{
  "rope_fraction": 1.0,
  "tie_embeddings": false,
  "init_std_qkv": 0.0254,
  "lr_head": 0.00573,
  "decay_fraction": 0.833
}
MLP neurons of a small language model. Each row is named by its layer, matrix (down: output weights) and neuron, and shows model dimensions 48-111. Each number is 128 + 32 x the weight over its row's rms, rounded and kept within 0 to 255. A neuron's up and down rows have the sign that makes its largest values positive.
A block is one neuron, or neurons of one layer that tend to fire together. Before each block is what it responds to, as a language model described it from the Wikipedia text at the highest values.

Final pieces of split verbs, mostly past participles like describ-ed, list-ed, character-ized, that are followed by by/as/in; also "named", "first", "such".
L5.down104 [ 84 203 118 179 154 147 142 144 153 105 137 153 107 209  87  93 143 105 134 151 159 149 157 176 105 115 160 108 167  93 157 155 153 120  83 170 107  84 159 124 188 108 106 137 118 100 165 121 104 116 116  77 138 103 146 107 144 195 156 154 147 131  96 160]
L5.down307 [ 87 172 161 215 162 176 145 192 133 119 141 147  83 132 115 141 137 100 114 103 167 142 123 126 140 136 156  83 178 112 110 143 145 185 116 104  86  97  97 139 139 150 144 117 108 116  92 120 141  97 108 112 115 120  79 101 134 119 143 102 190 118 192  79]
L5.down401 [118 123 152 118 127 172  87 146  24 116 108 138 120  95 142 166 137 125 159 135 123 169 106 147 116 213  98 166 101 150 127 123 162 107 184 196 163 119  56 116 124  98 102 138 112  84 114 121 162 134 124 190 191 131 131  94 125 193 108 124 150  82 158  80]
L5.down474 [109 104 152 133 130 157  97  79 117 172 223 142  97 134 134 159 197 123 139 132 151 204 132 115 113  73 119 137 127 144  99 114  77 112 150 167 101 167 101 111 171  94 138 204 114 131 154 157 113 157  73  89 149 104 119 132 137 137 171  90 136 126 137 156]

First token of a number or count word giving a quantity in running text, such as 10 in 100 acres, 1 in 1,000 sailors, two sections.
L5.down33 [177 112 133 127 165 116 115 152 119 147  53  52  79 202 158 136 130 144 113 159  74 200 169 106  91 131  65 134 124 133  75 115  73 139 155 146  72 135 130 146 117 126 160  85 136 107  99  96 148 103 162 155 180  93 137 128  93 113 147  93 173 150 119 117]
L5.down158 [129 151 157 177 115 203  89 108 118 155 148 138 140 155 123 167 122 108 194 145  85 100 108  91 163 158 142 164 116  80 142  98  88 142 161 172 103 102 158 118 152 148 143 118  97 115 153 112 143 160 107 165  88 104 113 119  74  30  60 145 108 166 139 141]
L5.down411 [166 159 175 127 116 206  93 117 154  94 132 169 166 114 192 160 112 113 172 136 138 106 100  96 146 186 138 137 114 145 126 136 154 155 160 145 103  91 199  88  75 123 155 173 115  68 205 130 151  80 118 168 128 147 110 160  79 106  82  80 175 134 123 147]
L5.down448 [127 123 160 149 127 149 146 125 139 137 106  98 144 162  70 143 188 135 164 106 130  95  86 145  97 165 115 130 140 100 146  86 107 129 104 114 136 107 117 174 154 157 113  99 161 125  90 122 150 114 145 185 105 137 177  69 223 168 104 156 112 167 184 144]

Standalone word-start "g" pieces, mostly "get" after to or may (g+et, g+arner, g+angs), plus line-start G (Group, Grand), sentence-final periods and blank table cells.
L9.down479 [ 91 153 161 165  96 105 109 118 150 125 149 123 101 142 158  70 175 116  71 116  56 137 133 182 137 148 160  93 100 122  93 131 139 146 111 134 123 145 116 117 158 139 107 122 133 111 119 181 144  93 158 177 131  83 157 128 133 102 161 167  99 114 146 131]

Word pieces or words that are near-certain continuations of the preceding text, such as Archb-ish-op, Time z-one, United States, Gree-k, Russ-ian, and nationality words like French or American.
L8.down32 [155 163 184 148 131 145 102 140 123  97 170 133  90  70 123 177 162  88 172 124 160 109 158 150 171  82 172 128 188 133 132  87 102 135 144 108 112  73  98 116  86 122 137 148 129  77 108 123 150  95  96 118 106 121 141  80 118 141 109 130  93  62  94 108]
L8.down131 [ 91 128 106 176 162 158 142 130 101  94  84 100 123 146  84 144 131 109 111 101 122 126  92  50 136  88  82 107 127 142 161 225 127  71 122 150  70 106 128 118 110 122 169 170 150 110 107 163 193 112 149 158 136 173 151 109 134 203 139  65 142 120 106 100]
L8.down145 [158 118 226 142 145 106 141  50  51 115 213 166 160 183 138 169 148  81 129  99 164 171 160 138 104  99 177 120 169 145 149  78 154 141 135 161 114 128 104 139 167 131  22 180  99  73 145 132 133 129 146 127  99  79 141 127 157 152  93 181 120 131 151 178]
L8.down187 [120 140 138 151  81 163 110 133 179 132 101 125 152 144 121 123 155 141 164 159  95 112  84  96 128 172 147 132 126 167 150  76 130 115 157 169 111 108 116 167 109  95 113  73 132 161 113 169  93 135 138  98 157  62  38 126 110 115  97 120 130 141 145 107]

The digit 0 in sports stat and score tables (| 0 |, 1–0), the "osition" of Position in footballer infoboxes, and scattered mid-word fragments.
L5.down51 [186 121 137 125  62 153 149 119  63 126 115 144 132 105 151  87  99 169 124  98 175  99 143 157 149  58 162  76  96 127 111 190 157 189 155 110  96 106 172 146  92 191 164 131 111  88 133 113 178  96 141 124  75 131  54 176 144 147 130 120 143 138 134 138]
L5.down144 [126 151 170  73 127 150 156 136 199 116  83 168 131 116 182 117 160 162 156 156 102  90 104  72 122 158 127 159  99 156 138 157 126 156 215 143  65 100 115 128 116 116 135 128 164 126 104 135 183  85 156  72 188 122 130 140  74 134 125 129 111 114 111 126]
L5.down198 [137 133 142 186 178  90 157 103 148 129  73 110 132  76 138 120 169 114 135 119 145 187 116 154 121 148 106 127 110  81  97 124 156 184 141  94  52 153 126  71  92 133 103 118  98  83 112  88 122  56  79 102 187 118 129 115 167 119 106  70 116 145 107 150]
L5.down484 [199 160  98 141 127 145  81  91 145 139 136  89 146 111 121 111 110 138 142  91 123 190 161 113  49 171 109 111 109  68 149 125  67 124 131 178  56  95 123 145 183  72 168 152 155 118 100 166 193 137 120 134 127 141 153 154 166  87 140  76 110 131 154  93]

Middle word pieces, above all andid in Candidate in election results table headers, plus scattered fragments and symbols (ens in Census, /, Gold) in tables, URLs and section starts.
L5.down58 [154 124 184  81 158 162 138 154 131 121  88 120 132 106 122 195 123  84  97 156  84 212 177  68 135 167 124 100 154 146 195  93 177 131  81 131 118 129 186 125 121 149  97 148 172 129 160 142 163 142 146 127 158  99 139 100 187 112 128 127 104 101  91  71]
L5.down251 [106 113 117 146 135 153 169 150 119 128 167  53 114 123 149 130 105 108 139 139  70 149 177 138 146 166 142 122 101 156 145 184  81  88 119 114 173  74 158 169 117  89 142 197  89 169 185  89 144 130 138 151 140 132  74  88  98  90  82  40 131 110 120  76]
L5.down351 [138 101 155 130 122 139 100 179 116 109 153 133  83 157 137  93 142  66 107  74 120 138 120 209 154 191 166  99 119  78 125 158 154 117 173 159  96 138 121 142 120  85 109 191 143  82 118 103  77 101  86 148 149  81  81 184 116 164 110  43 129 119 115 117]
L5.down406 [153 180 113  91 132 171 106  97  98  79 139 154 160 170  90 141  71 120 159 119 146 166  57 140 122  77 158 111 106 176 136  89 122 123 169 149 170 127 129 174 114 108  84 117 149 121 137  82 137 109 131 129 151 104 151 158 138 114  94 190 128 143 188 144]

Digits in tabular stats, mostly the last column of league tables and the bracketed goal counts in football career lists (e.g. (0), 7, 23); also occasional prepositions like at, with.
L8.down12 [141 187 120  97 178 137 128 148 168 121 162 110 138 172  73 103 152  86 132 100 141 129 134 102  79 179 139  96 145 141  69 130 103  83 116 148 144 125 137 140 102 103 115 152 135 120 159  77 109  90  79 118  80 164 139 129 142  65 150 117 212 126 108 137]
L8.down13 [102  93 114 114  63 204 135 135 175 138  47 107  94  85 144 154  87  94 154 127 117 135 140 163 173 165 116 122  95  47 128 112 118 161  79  99 110  89 114 136  92 101 157 172 132 123 148 160 105 137 180 188 164 120 107 135 151 164 121 126 109 140  40 149]
L8.down17 [ 97 153 162 151 154 143 190 152 149 124  86 181 130 148 125 147 120 131 107 119 102 109  92  97 157 136 170 166 146  99 126 135  94  79 151 124 173 133 162 175 140 112 111 125 178 106 154 130 136  94 109 117  92 124 128 106 162 109  80 146  66 186 161  83]
L8.down330 [173 105 124 167 152 174  95 136 151 116 118  87 169 108 108 146 130 136 135  70 126 131 141 203 200 182  92 115 139  97 142 140 130 145 121  91 171 160 129 116  95 161  81 102 105  94 104 177 115 174 121  90  93 139 145 170 171 141 149 134 147 143 145  58]

Word-piece tokens inside split words, especially "w" and "th" (a-w-areness, mon-th-s), plus "-ly" endings as in newly, widely, and "later" after "was".
L5.down16 [112 142 138 118 130  94  91 153 109 110 121 158 112 135 146  78 132 143 119  98 124 135 154 160 175 182 159 202 118 107 129  88  92 181  74 161 146  88 143 150 139 125 144 150 156 135 152 119 122  94 123 152  95 165 134  87 145  80 131 171 108 107 113 127]
L5.down188 [122 174 123 138 109 100 134 169 131 132 119 118 121  94 170 115 112 210 129 140 123 120  93 123  81 145 130 168 208 145 113 135 148 140 111 140 143 148 104 153 208 132 152 182 170 123 200  62 144  88  91  81 153 130  67  76 155 141 125 102  91 170 126 188]
L5.down224 [138 160  77 136 103 117 161 171 126 112  77 137 117 112 117 159 137  99 131 124 146  97  80 148 203 160  64 142 159  81 206 126 112 128  92  58 100 105 221 131 178 121  88 130 119 109  99 145 108 128 129 127 117  85 148  47 143 126 141  89 110  94 104 139]
L5.down289 [113 132 147 163 189 139 115 122 124 160  96 190 165 102 127  99  99 128 121 128 144 104 202  56 146 100 185 163 104 123 107 124 162  75  96 119  99 183  90 123 169 100 140  78 115 204 171 142 121  85 106 155 127 144 114 122  51 107 157 164 144 180 163 130]

Word pieces in the middle of a split word, just after a short opening piece and before its ending, such as Ch-ines-e, S-ing-les, N-el-son, T-uc-son; also music words like single and song.
L5.down74 [102 126 122 127 138 104 165 152 172 152 120  96 122 184 169 166  98  87 187 147 143 112 143 132 120 120 132 125 137 102  88 102 207 183 103 160 140 197 153 118  79  70  99  96 180 117  92 166 124 104 134 165 131 151  98 177 145 174  69  84 190 189 132  63]
L5.down273 [147 171 137 125 143 131  99 136 123 132 125 189 120 160 107 145  94 139 109 106  85  98  97 142  78 146 145  99 177 225 136  62  73 131 166  77 129 121 153 136  79 100 104 146 160 124 138 137 183  98 146 146 124  89 174 169 144 139 159 114 102 143 154 114]
L5.down383 [125 175 147 142 148 197 148 118 115 128  74 104 104 159 145 123 130  92 216  90  96  72 128 125 100  84 139 128 151  76 176 156  93  92  73  76 130 121 160  99 159 129 136 169 135 104 145 116 172 155  77 134 114 118  67 182 170 125 147  98 103 198 137 123]
L5.down466 [168 132 135  82 132 128 156 144 110 115 162 126 191  74 187 105 104 124  90 126 130 158 142 175 179 118 138 103 185 145 189 113  83 143 146 130 148 100 130 145  50 192 130  95 141  78 176  84 104 133 124 159 210 171 111 129  99 153 110 140 142 136 177 153]

Determiners and words that point to or compare with something else in running prose, strongest on same in the same year or distance, also such as, other, this, each, that.
L5.down55 [ 61 119  60 140 142 142 148 150 142 131 121 144 144 149 136 125 124 149 131 111 144 111 121 134 142 139  67  87  90 136 128 135 174 134 110 122 148 103 161  58  96 112 132 172 192 114 149 182 119 157  94 152 142 144  90 171 132 156 110 123 117  97 173 123]
L5.down75 [117 149 169 165  74 107 129 130 109 153 167 153  87 115 140  69 145  92 119 148  92 146 118 163 175 134 137 119 142 187 190 205 193 126 132  78  71 177 112 124 137 132 181 122  54 116 103 151  95 162 103 104 156 116  68 144 126 130 111  92  83 127 110 158]
L5.down142 [127 135 144 164 117  87 149  73 132 134 131 159 146  98 138 151 154 166 176 160 123 180  87 149 114 128 189 139 143 168 128  89 193 126 212 142 150 102 144 159 144 143 153 142 104 132 128 154  92  80 185 129 124 150 109 116 165 179 106  95 153  95 109 100]
L5.down344 [139 110 174 147  62 123 133 177 105 149 138 107 138 172 161 112  91 126 165 100 147 135 132 123 136 106  74 156  80 183 129 103 124 127 175 102 121 157 104 159 153 192 145 156 153 189  89  82 160 170  86 162 153 121  68 112 104  99 169 138 125  61  84 174]

Opening or middle fragments of split words, strongest on infobox field labels after "- " (Gen of Genus, Des-ign of Designer), also prose fragments (sub-ur-b, n of nuclear).
L9.down501 [127 109 128  70 141 136 135 111 179 138 182 147  99 122  44 123 156  77 140 149 126 144  93 144  94  33 141 160 160 164 132 108 157 163 184 158 143 135 183 146 147 146 140 138 115 156 141 147 145 130 141 131 138 116 147 173 146 119  78 100 150  75 127 190]

Final pieces of nationality or country names used as adjectives before a noun, like Russ-ian Empress, Portugu-ese court, U.S. Air Force, with weak hits on his or them.
L9.down393 [126 105 120 109 196  96 134 148 123 109 104 124 176 133 169 112 154  96 164 101 184 137  71  88 181 123 130 101 117 131 146 111 154 101 124 157 106  85 113 147 170 109 108 125 167 121  94 132 171 125 140 110 120 163 120 134 129  97 101 107  24 188 159 142]

Words that start a clause modifying a preceding noun, mostly relative that, which, who, whom, plus of after one and sentence-initial It.
L8.down76 [147 114 167  75  97 114  67 161 186 155 131 136 127  96 126 123 121 196 136 136  97 138 109 114 132 196  94 111 182 117 116 176 159 139 122 148 125 146 175  76 118 126 132 117 133  90 169  97  84  96 112 172 136  74 116 120 165  94 148 115 133  92 188 147]
L8.down101 [134 129 151 112 144  87 113 160 116  94  90 154 133 120 124 123 101 118 153 127 101 103 114 112 151 255 103 126 142 129 117 124 162 106  93  95 118 124 160  85 102 103 147 132 152  84  66 123 175 115  99 192 151 161 154 109 136 157 161 172 117 144 129 169]
L8.down198 [108  97 175 129 132 116 132 154 130  79  52 138 167 161 140 114 148 115 134 148  91 145 124 152  82 129 102 152  86 100 129 135 131 145 142 114  97  96 139 157 145 137 110 182 137 155 122 119  90 115 120  89 113  70 185  56 122 126 110  98 115 119 128 121]
L8.down207 [110 136  46 123 159 159  29 151 124 139 177 116 106 172 147 136 102 136  94 149 106 170 134 148  66  73  78 130  71 148 165 108 114  52  78  63 153 166 119 116 141 117 153 110 158 151 151  94 133 128 123 117 171  81 121 206 132 114 206 142 132 152 147 141]

Determiners like the, that, this, such after a preposition or verb (in the, recreate that), plus the "=" closing a Wikipedia article title line.
L9.down458 [ 91 160 103 188 131 144 128 109 138 134 113 147  86 158 108 126 125 123 105 140 113 168  85 137 164 138 213 108 137 101 188 149 192 133  73 118 150 164 139  88 158 157  96 185 118 140 131 122 143 127 157 118 106 123 175 160 127 136  90 180  73  89 147 165]

Mostly "most" or "-est" completing superlatives (the most important, deadliest, best), plus "of" in one of/Species of and mid-word completions like Pol-ish, Ch-ief.
L5.down84 [178 136  91 133 140  92 159 212 139 129 139 136 126 125 172 152 125 139  32 136 101 159  81 112 139 191 116 190 185 157 180 181  97 162  98 114 114 105 117 122 157 138 136  77 123 128 113 118 193 192 151 118 148  99 160 102  70 136 132  83  83  94 195  87]
L5.down204 [217 177 115 114 132 153 114 115 115 167 168 142 122 121 122 139 155 132 158 168 124 159 133 155  94 161 145  59 141 158 135 102 187 100 157  91 128 115  99 158 117 124 113 113 116 116 157  91 136 135 126 105 124 153  93 151 155 184 122 100 208 135  90 153]
L5.down259 [ 94 163  88  97 126 135 132  90 145 145 149 121 106 116 217 101 132 141 125 107 116 139  95  39 192 156 156 209 149 121 160  84  76 171 138  88 141 127  89  84 155 141 132 157 101 137 150  63 117 148  92  95 130 148 106 130  88  92 121 110 120 171  83 119]
L5.down426 [ 60 158 108 142 118 149 145  61 141 123 159 129 140 115 136 160 145 127 108 132 120 161 110  78 108 202  96 219 168 120 141 101 170 147  86 159 176 172 174 137 154 130 145 105  98 114 136 153 133 170 117 156 129 128 107 128 137 106 133 131 108  98 100  78]

The article a or an, mostly after prepositions like after, at, of, or in, plus word-initial "a" pieces such as SARS, autumn, or unavailable.
L8.down2 [ 94  85 171 116  89  88 107 160 166 102 247 142 126 148 172 114 107 143 120 105 110 167  93 119 104 110 134 181 109 171 128 139 122 100  92 114 126 163  74 125 142  65 133 179  99  92 153  91 172 181 183 106 105 148 101 117 140 140 116 115 134  98 135 102]
L8.down65 [133 130 127 176 112 128 134  73 119  95 169  97 162  98 150 146 131 143 109 135  60  83 127 110 101 172  34 167 127  99 151 109 159  98 205  62 124 121 155 172  93 129 129 172 151 140 133 115 101 155 174 175  87 146 145 144 116 156 181  70 114 160 115 105]
L8.down133 [103 196 121 146 148 146 133 125 158 120 155 146 134 117 130 196 117  68 155 136 113 125  72  99 148 177  66 157 207 128 207 115  78 138 112 123  83 156  84 180  82 125 131 108 169 140  86 159  94 176 111 122 111 134 171 151 181  69 117 160 119 121 107 146]
L8.down386 [177 180  50 167 127 126  97 111  88 162 165 172 144 124 114 131  99  97 140 166 109 127 218 112 115 209 160 145  86 177 124  81 191 109 130 204 117 154 152  79  92 135 178 163 131 139 134 130  97 114 174 162 103 118  59 128  87 124 168 104 115 127 162 151]

Opening quotation marks mid-sentence that start a quoted phrase or title, as in a "leftover," and entitled "Formica Formations"; more weakly, first fragments of split words such as E(lroy), H(é)au, Bro(oklyn).
L8.down182 [104 144 127 149 137 215  75 159  85 161 123 132 125 140 181 151 175 189 171 155 120 117 166  85  94 153 135 102  73 128 118  80 158 135 135  98 122 136 109 169 108  98 103 140 153 143 121  74  88 166 161  75 152  55 110 119 150 115  79 166 135 125 103 174]
L8.down255 [126  91 152 122 164 142 163 148  65 185 157 129 139 129 143 135 115 137 117 105  90 100 101  96 151  97 135 106 206 141 118 152 148  66  75 126 129 122 198 171 178 151 130 178 210  62 117 105 135 135 105 104 131 164 112 175  74 153  85 107 104 168  83 171]
L8.down498 [133 145 179 129 115 119 128 180 127 152 143 165  74 104 139 121 177 161 115 135 160 120 168 123 100 191  99 168  77 108 127 188 181 117 141 196 100 105 152 120  99  72 132 184  78  80 161  78 146 131 116 160 138 160 216 117 179 215 119 111  95 146 116 121]
L8.down509 [144 205 129 114 154 165  83 129 156 107 126  89 102 135 125 178  92 158  72 188 152 114  83 114 109 144 106 178 142 156 117 120 139  91  44  91  95 168 132 128 124 135  83 146 176  64 142 104 115 145 130 137 154 148 135 130 137 111  78  93 172 145 141 102]

Subword pieces deep inside split proper nouns, especially foreign names and places: the ł byte in Polish (Che-ł-mno, Pawe-ł), Chines-e, B-ang-ladesh, Hu-en-eme.
L8.down34 [140 115 134 127  99 109 121  83  77 119 159 158  97 143 108 166  85  90 143 103 110 183  82  84 154 215 162 129 147 145 103  80  75 111 119 138 112 141 116 125  86  71 185 161 154 146 115 119 118 104 178 118  60 113 155  80 157 130 137  88 150 151 114 137]
L8.down48 [122 164 150 166 145 105 141 140  65 132 129 161 167 141  88 107 127 146 147 148  92 152 162 106 136 106 183 120 122 147 135 104 155 125 104 147  98 142 153 107 180 130 147 135 125 102 136 101 125 126 127 181 167 119 127 121 130 114 123  36 129 198 162 173]
L8.down62 [132 131  94  86 143 125  52 108  77 104  84  92 100  93 105  97 121 148  79 145 126 149 148 114 139 169  83  93 161 125 133 125 163 147 111 150 154 159 151 118 139  90  90 105 172 125 175  97 188 109 119  39  90 102 160 130 135  96 132 119 139 146 121 163]
L8.down281 [134 122 163 142 138 124 168 222  94 105  73 141 177 166  79 154  83 126 151 160 182 166 149 111 140  95 161  65  89 161 105 165 134 182 103  86 106  85 133  95 158 155 134  95 235  96 158 141 126 154 101 146  74 141 117  88 120 140 106  94 117 171 175 120]

Short vowel-led word pieces (i, u, in, ai) that continue a split proper name, mostly romanized Chinese or Japanese, like Ch|i Minh, Zh|ou, Yuich|iro.
L9.down447 [148 141  94 175 112 169  95 153 127  55 132 118 177  85  98 101 155 164 114  56 149 147  90 113 123 144 154 155 112 170 166 133 129  84 152 138 119 133 145  84 134  70 131 156 195 121  93 154 172 156  54 116 153 113 130 169 169 117 113  73  99 151 135 146]

Final word pieces that finish a verb split into fragments, mostly past-tense -ed/-ated endings on reporting verbs, as in st-ated, alleg-ed, remark-ed, plus said.
L8.down70 [128 131  60 144 129 155 137  72 178 140 168  86  98 103 197 125 129 182 133 126  64 113 175 127  76 177  93  95 140 111 160 121  73 136 176 156 150 132 101 133 145  87 116 175  86 104 162  95  89 141  91  67 145 161  99 133  82 110 105 121  90 127 122  78]
L8.down232 [149 110  95 164 116 174 170  79 141 130 165  82 123  98 141 168 123  98 122 153 172 187  84 144 140 207  86 107  78 144 162  81 102  74 157 117  91 158  94 150 159 132 135 196 127 130 142  90 192  94 107  96 103 111 106 148 125 165 104 151  82 122 118 122]
L8.down350 [150 133 118 139 197 121  83 135 166 141 170 127  88 153  97 117 165 128  77 161  69 155 183 135  90 118  90 123 149 135 195  81 104 171 182 129 160 141 140  75 123 145 109 153 143 133 113  37 108 106  69 102  72  90 127 181 137 124 131 167 137  78 152 138]
L8.down404 [149  91 117 127 156 196 124 147  85 106 123 127  91 149 138 156 178  85 141  81 124 117 121 139 139 222 136 139 170 216 137 155 142 141 145 123  58 164  94 123 119 128  79 139 124 137 137  97 148 137 115 172 135 112 101 149 124 126 104 121 119 144 140 126]

Word endings and adverbs that set up a following preposition (commonly known as, as well as, featured in, opened in), plus line breaks between "- Field:" entries in infobox lists.
L9.down480 [127 184  93 135 147 127 107 133  76 173 160 171 139 145 166 104 100 138 134 153 142 204 104  83 133 246 103 160 122 147  75 135 132 129  84 103 134 159 135 114 127 102 113 180 152 105 135 126 132 100 105 132 113 162 169  93 118 134 121 139 126 109 155 107]

Word pieces that begin or continue a longer word, like con in construct and connects, ro in Detroit, ed in moved.
L8.down6 [158  89 115 186  93 191 113 120 110 107 220 169  96  99  80  73 135 125 123 126  83 132 121  67 121 182 144  86 100 169 153  69 156 139  96 168 165 118 118 120 116 108 160  55 124  78 185 164 113 100 120 171 103 159 146 124 124 117 166 101 120 144 156 143]
L8.down108 [138 107 165 145 111 155  98 116 130 126 111  81 211 122 141 102 150 103 134 109 183  93 103  86  57 107 130 151 120 193 149 140 165  46 108 154 102  68 200 103 137 119 112 126 154  98 135  81  99 106 150 155 173 130 170 120 100 101 163 122  73 170 137 119]
L8.down300 [ 68  96 159 171 201 134 231  76 134  84 139 160 148 173 200 106 116 100  98  83 152 154 138  96 160 146  96 134 105 110  99 141  89 147 100 142 109 137 125 193 145 148 119  73  79 119 124 107 123 144 120  78 122 176 156 139 110 142 116 132 111  94 124  92]
L8.down388 [114 150 137 153 109 103 122  92 119 134 181 112 124 143 148 182 115 145 101 152 137 136 114  81 107  13  95 160 193 131 135  68 114  91 151  83  91 118 114  95 146 143 144 177 162 189 101 184 101 103 133  79 139 144 155 150 156  93 107 170 153 154 142 166]

Early fragments of split words (A-er-ial, do-or, n-ort-heast), the first letter after "- " in infobox lists, and pipes after first table-header cells.
L5.down25 [156 119 112 142 122 184  43 164 152 119  95  63 128  93 176 122  94 142 122 109 159 108 204 114 102 101 158 100 118  85 122 182 150 109 215 117  89 168 100 118 122  98 128 173 105 116 143 122 130  84 138 110 109 164 137 111 142 157 147 162 127 128 107  74]
L5.down29 [150 157 105 129 152  78 139 161  96 185 131 113 142  87 149 146 170  90  75 144 181 102 109 139  86 173 109 175 102 127 110 105 146 184 173 136 135  77 112 153 138  55 124 207  94 150  88  97 116 113 118 130 163 106 150 150 175 102 176  81 158 123  80 147]
L5.down256 [ 67 135 172 116  72 122 128 123 112 134 134 149 108 191  97 128 166 157 145 150 149 101 133 204  78  48 147 108 104 128 160 116  71 148  81 136 128 119 116 185 163 104 120  71 100 145 139 169 117 123  75 142  81 158 156 123  88 137 128 134  86 150 176  98]
L5.down352 [138 110 139 126 155  90 157 116  63 108 125 115 156 152 101 180 151 104 173  70 152  95 124 143 155  88 151 101 123 142 185 147 146 153 104 213  88 126 118  50 184 124 147 104 136 182 122  93 128 165 155 144 127 121 120 149 168  89 152 133  98  88 144 117]

Fires on a standalone w or W token that begins a split word, such as weekend, witnesses, way, wind; weaker on States after United and on mid-word fragments.
L9.down445 [105 103 134 110  94 103 155 176  97 135 149 148 102 109 149 107 171 167 135  63 134 123 118 134  96 180 112  68  99  97 115 149 161 178 104 144 126 142 126  81  89 104 120 174 155 178 110 110 184 147 169 109 148   8  68 108 112 143 119 158 100 114 107 152]

Split-off w or W letter pieces that begin a word, such as w+indow, w+agons, W+ednesday, screen+w+riter, and W for a win in sports results tables.
L8.down84 [137 208 129 120  97 172 133 170 136 177  77 126 133  56 117 136 191 109 159 150 105  77 126 128  70 119 164 139 138 124 105  94  93 158 113 185 203  85 109 129 127 164 144 119  91 120 141 111 173 130 173 138 143 168 137 111 136  59 146 129 139 136 138  97]
L8.down144 [139 169 192  62 146 100 114 117 181 122 156  71  62  59  88 113 161 139  91 156 110 130  75 184 192 148 132 144 130 170 118 179 129 145 136 115 134 103 114 136 110 181  96 145 196 133 157 142 108 136  92 139  85 169  73 102  91 119 112  87 113 186 115 140]
L8.down162 [119  72  97 150 140 134 140 154 134 164 126 139 108  92 109 126 120 141 143  98 146 101 103 113  76 138 100 149 115  81 149 137 166 129  84 147  96 128 177  92 122 152  39  75 158 147 159 137 112 125 103 138  73  51  57 146  46 119 134 121 119 198 139 135]
L8.down448 [134 129 161 139 143 150 114  94 161 208 154 155 152 158 159  93 152 154 147 101 125  79 138 174  95 151 123 122 126 156  95 103 128 160 163 109 124 155 128 122  89 106 149  51 115 157 147  85  82 111 105  84  79  84 118 138 126  97 120 186 138 152 161 155]

Digit tokens in numeric quantities such as vote counts, percentages, measurements and ages (68, 17,903, 64 MB), plus word pieces like vir-t(ually) and var(ies).
L9.down361 [114 202  65 130  77 172 147  88 127 159  31  83 158 164 145 121 117 169 143 124 107 137  81 119 106 184 163  66 104 124 197  72 161  91 129 175 103  80 146 117 119 118 154 202  72 144 157  47 157  94 154 163 124 155  76  79 155 132  90 122 153 129 197  96]

Sentence-final periods in running prose, with the strongest on ellipses and bracketed omissions inside quotes, e.g. "desert..", "[...]", plus opening quote marks before quoted speech.
L8.down44 [108 196 140 126 137 242  97 135 112 124 123 150 133  89  98  98 132 108  75 156  99  91 130 131 135 195 162  93 146 117  90 161 181 114 147  99 154 132 164 129 142 140 125 140 117 161 105 116 114  68 146 141 108 107 158  95 102 111  86  66 127 127  93 106]
L8.down277 [124 163 116 108 127 135  85  71 108 182 108 125 197 155 127 155 140  96 200 116 114 195  72 100 162 104 177 114  98 129 113 160 104 109  65  98 109 154 190 127 126 145  95 144 122  99 121 117 124 154 112 157 168 155 185 154 105  80 126 107  74 158  82 126]
L8.down316 [148 165 121 127 115 195 155 128 174 139 149 104 169 119 116 146  94 164  66 119  88 126 144 130 115 255 109 122 176 107  64 114  89 164 114 110 115 118 107 126 119 150 109 183 158 134 128  29 115  83  96 102 126 117 172 120 191 129 138 153 159 146 139 118]
L8.down382 [181 197 117 140 126 140 113 151 100 130 157 185 125 148 116 206 120 153 117  74 118 148 122  94  94 196 128  80 120 146 111 187 159 157 117 137 142 140 117 150  86 131 124 141 128 128 111 108  88  62  88 155 122 132 164 156 160 108  72 173 187 105 134  95]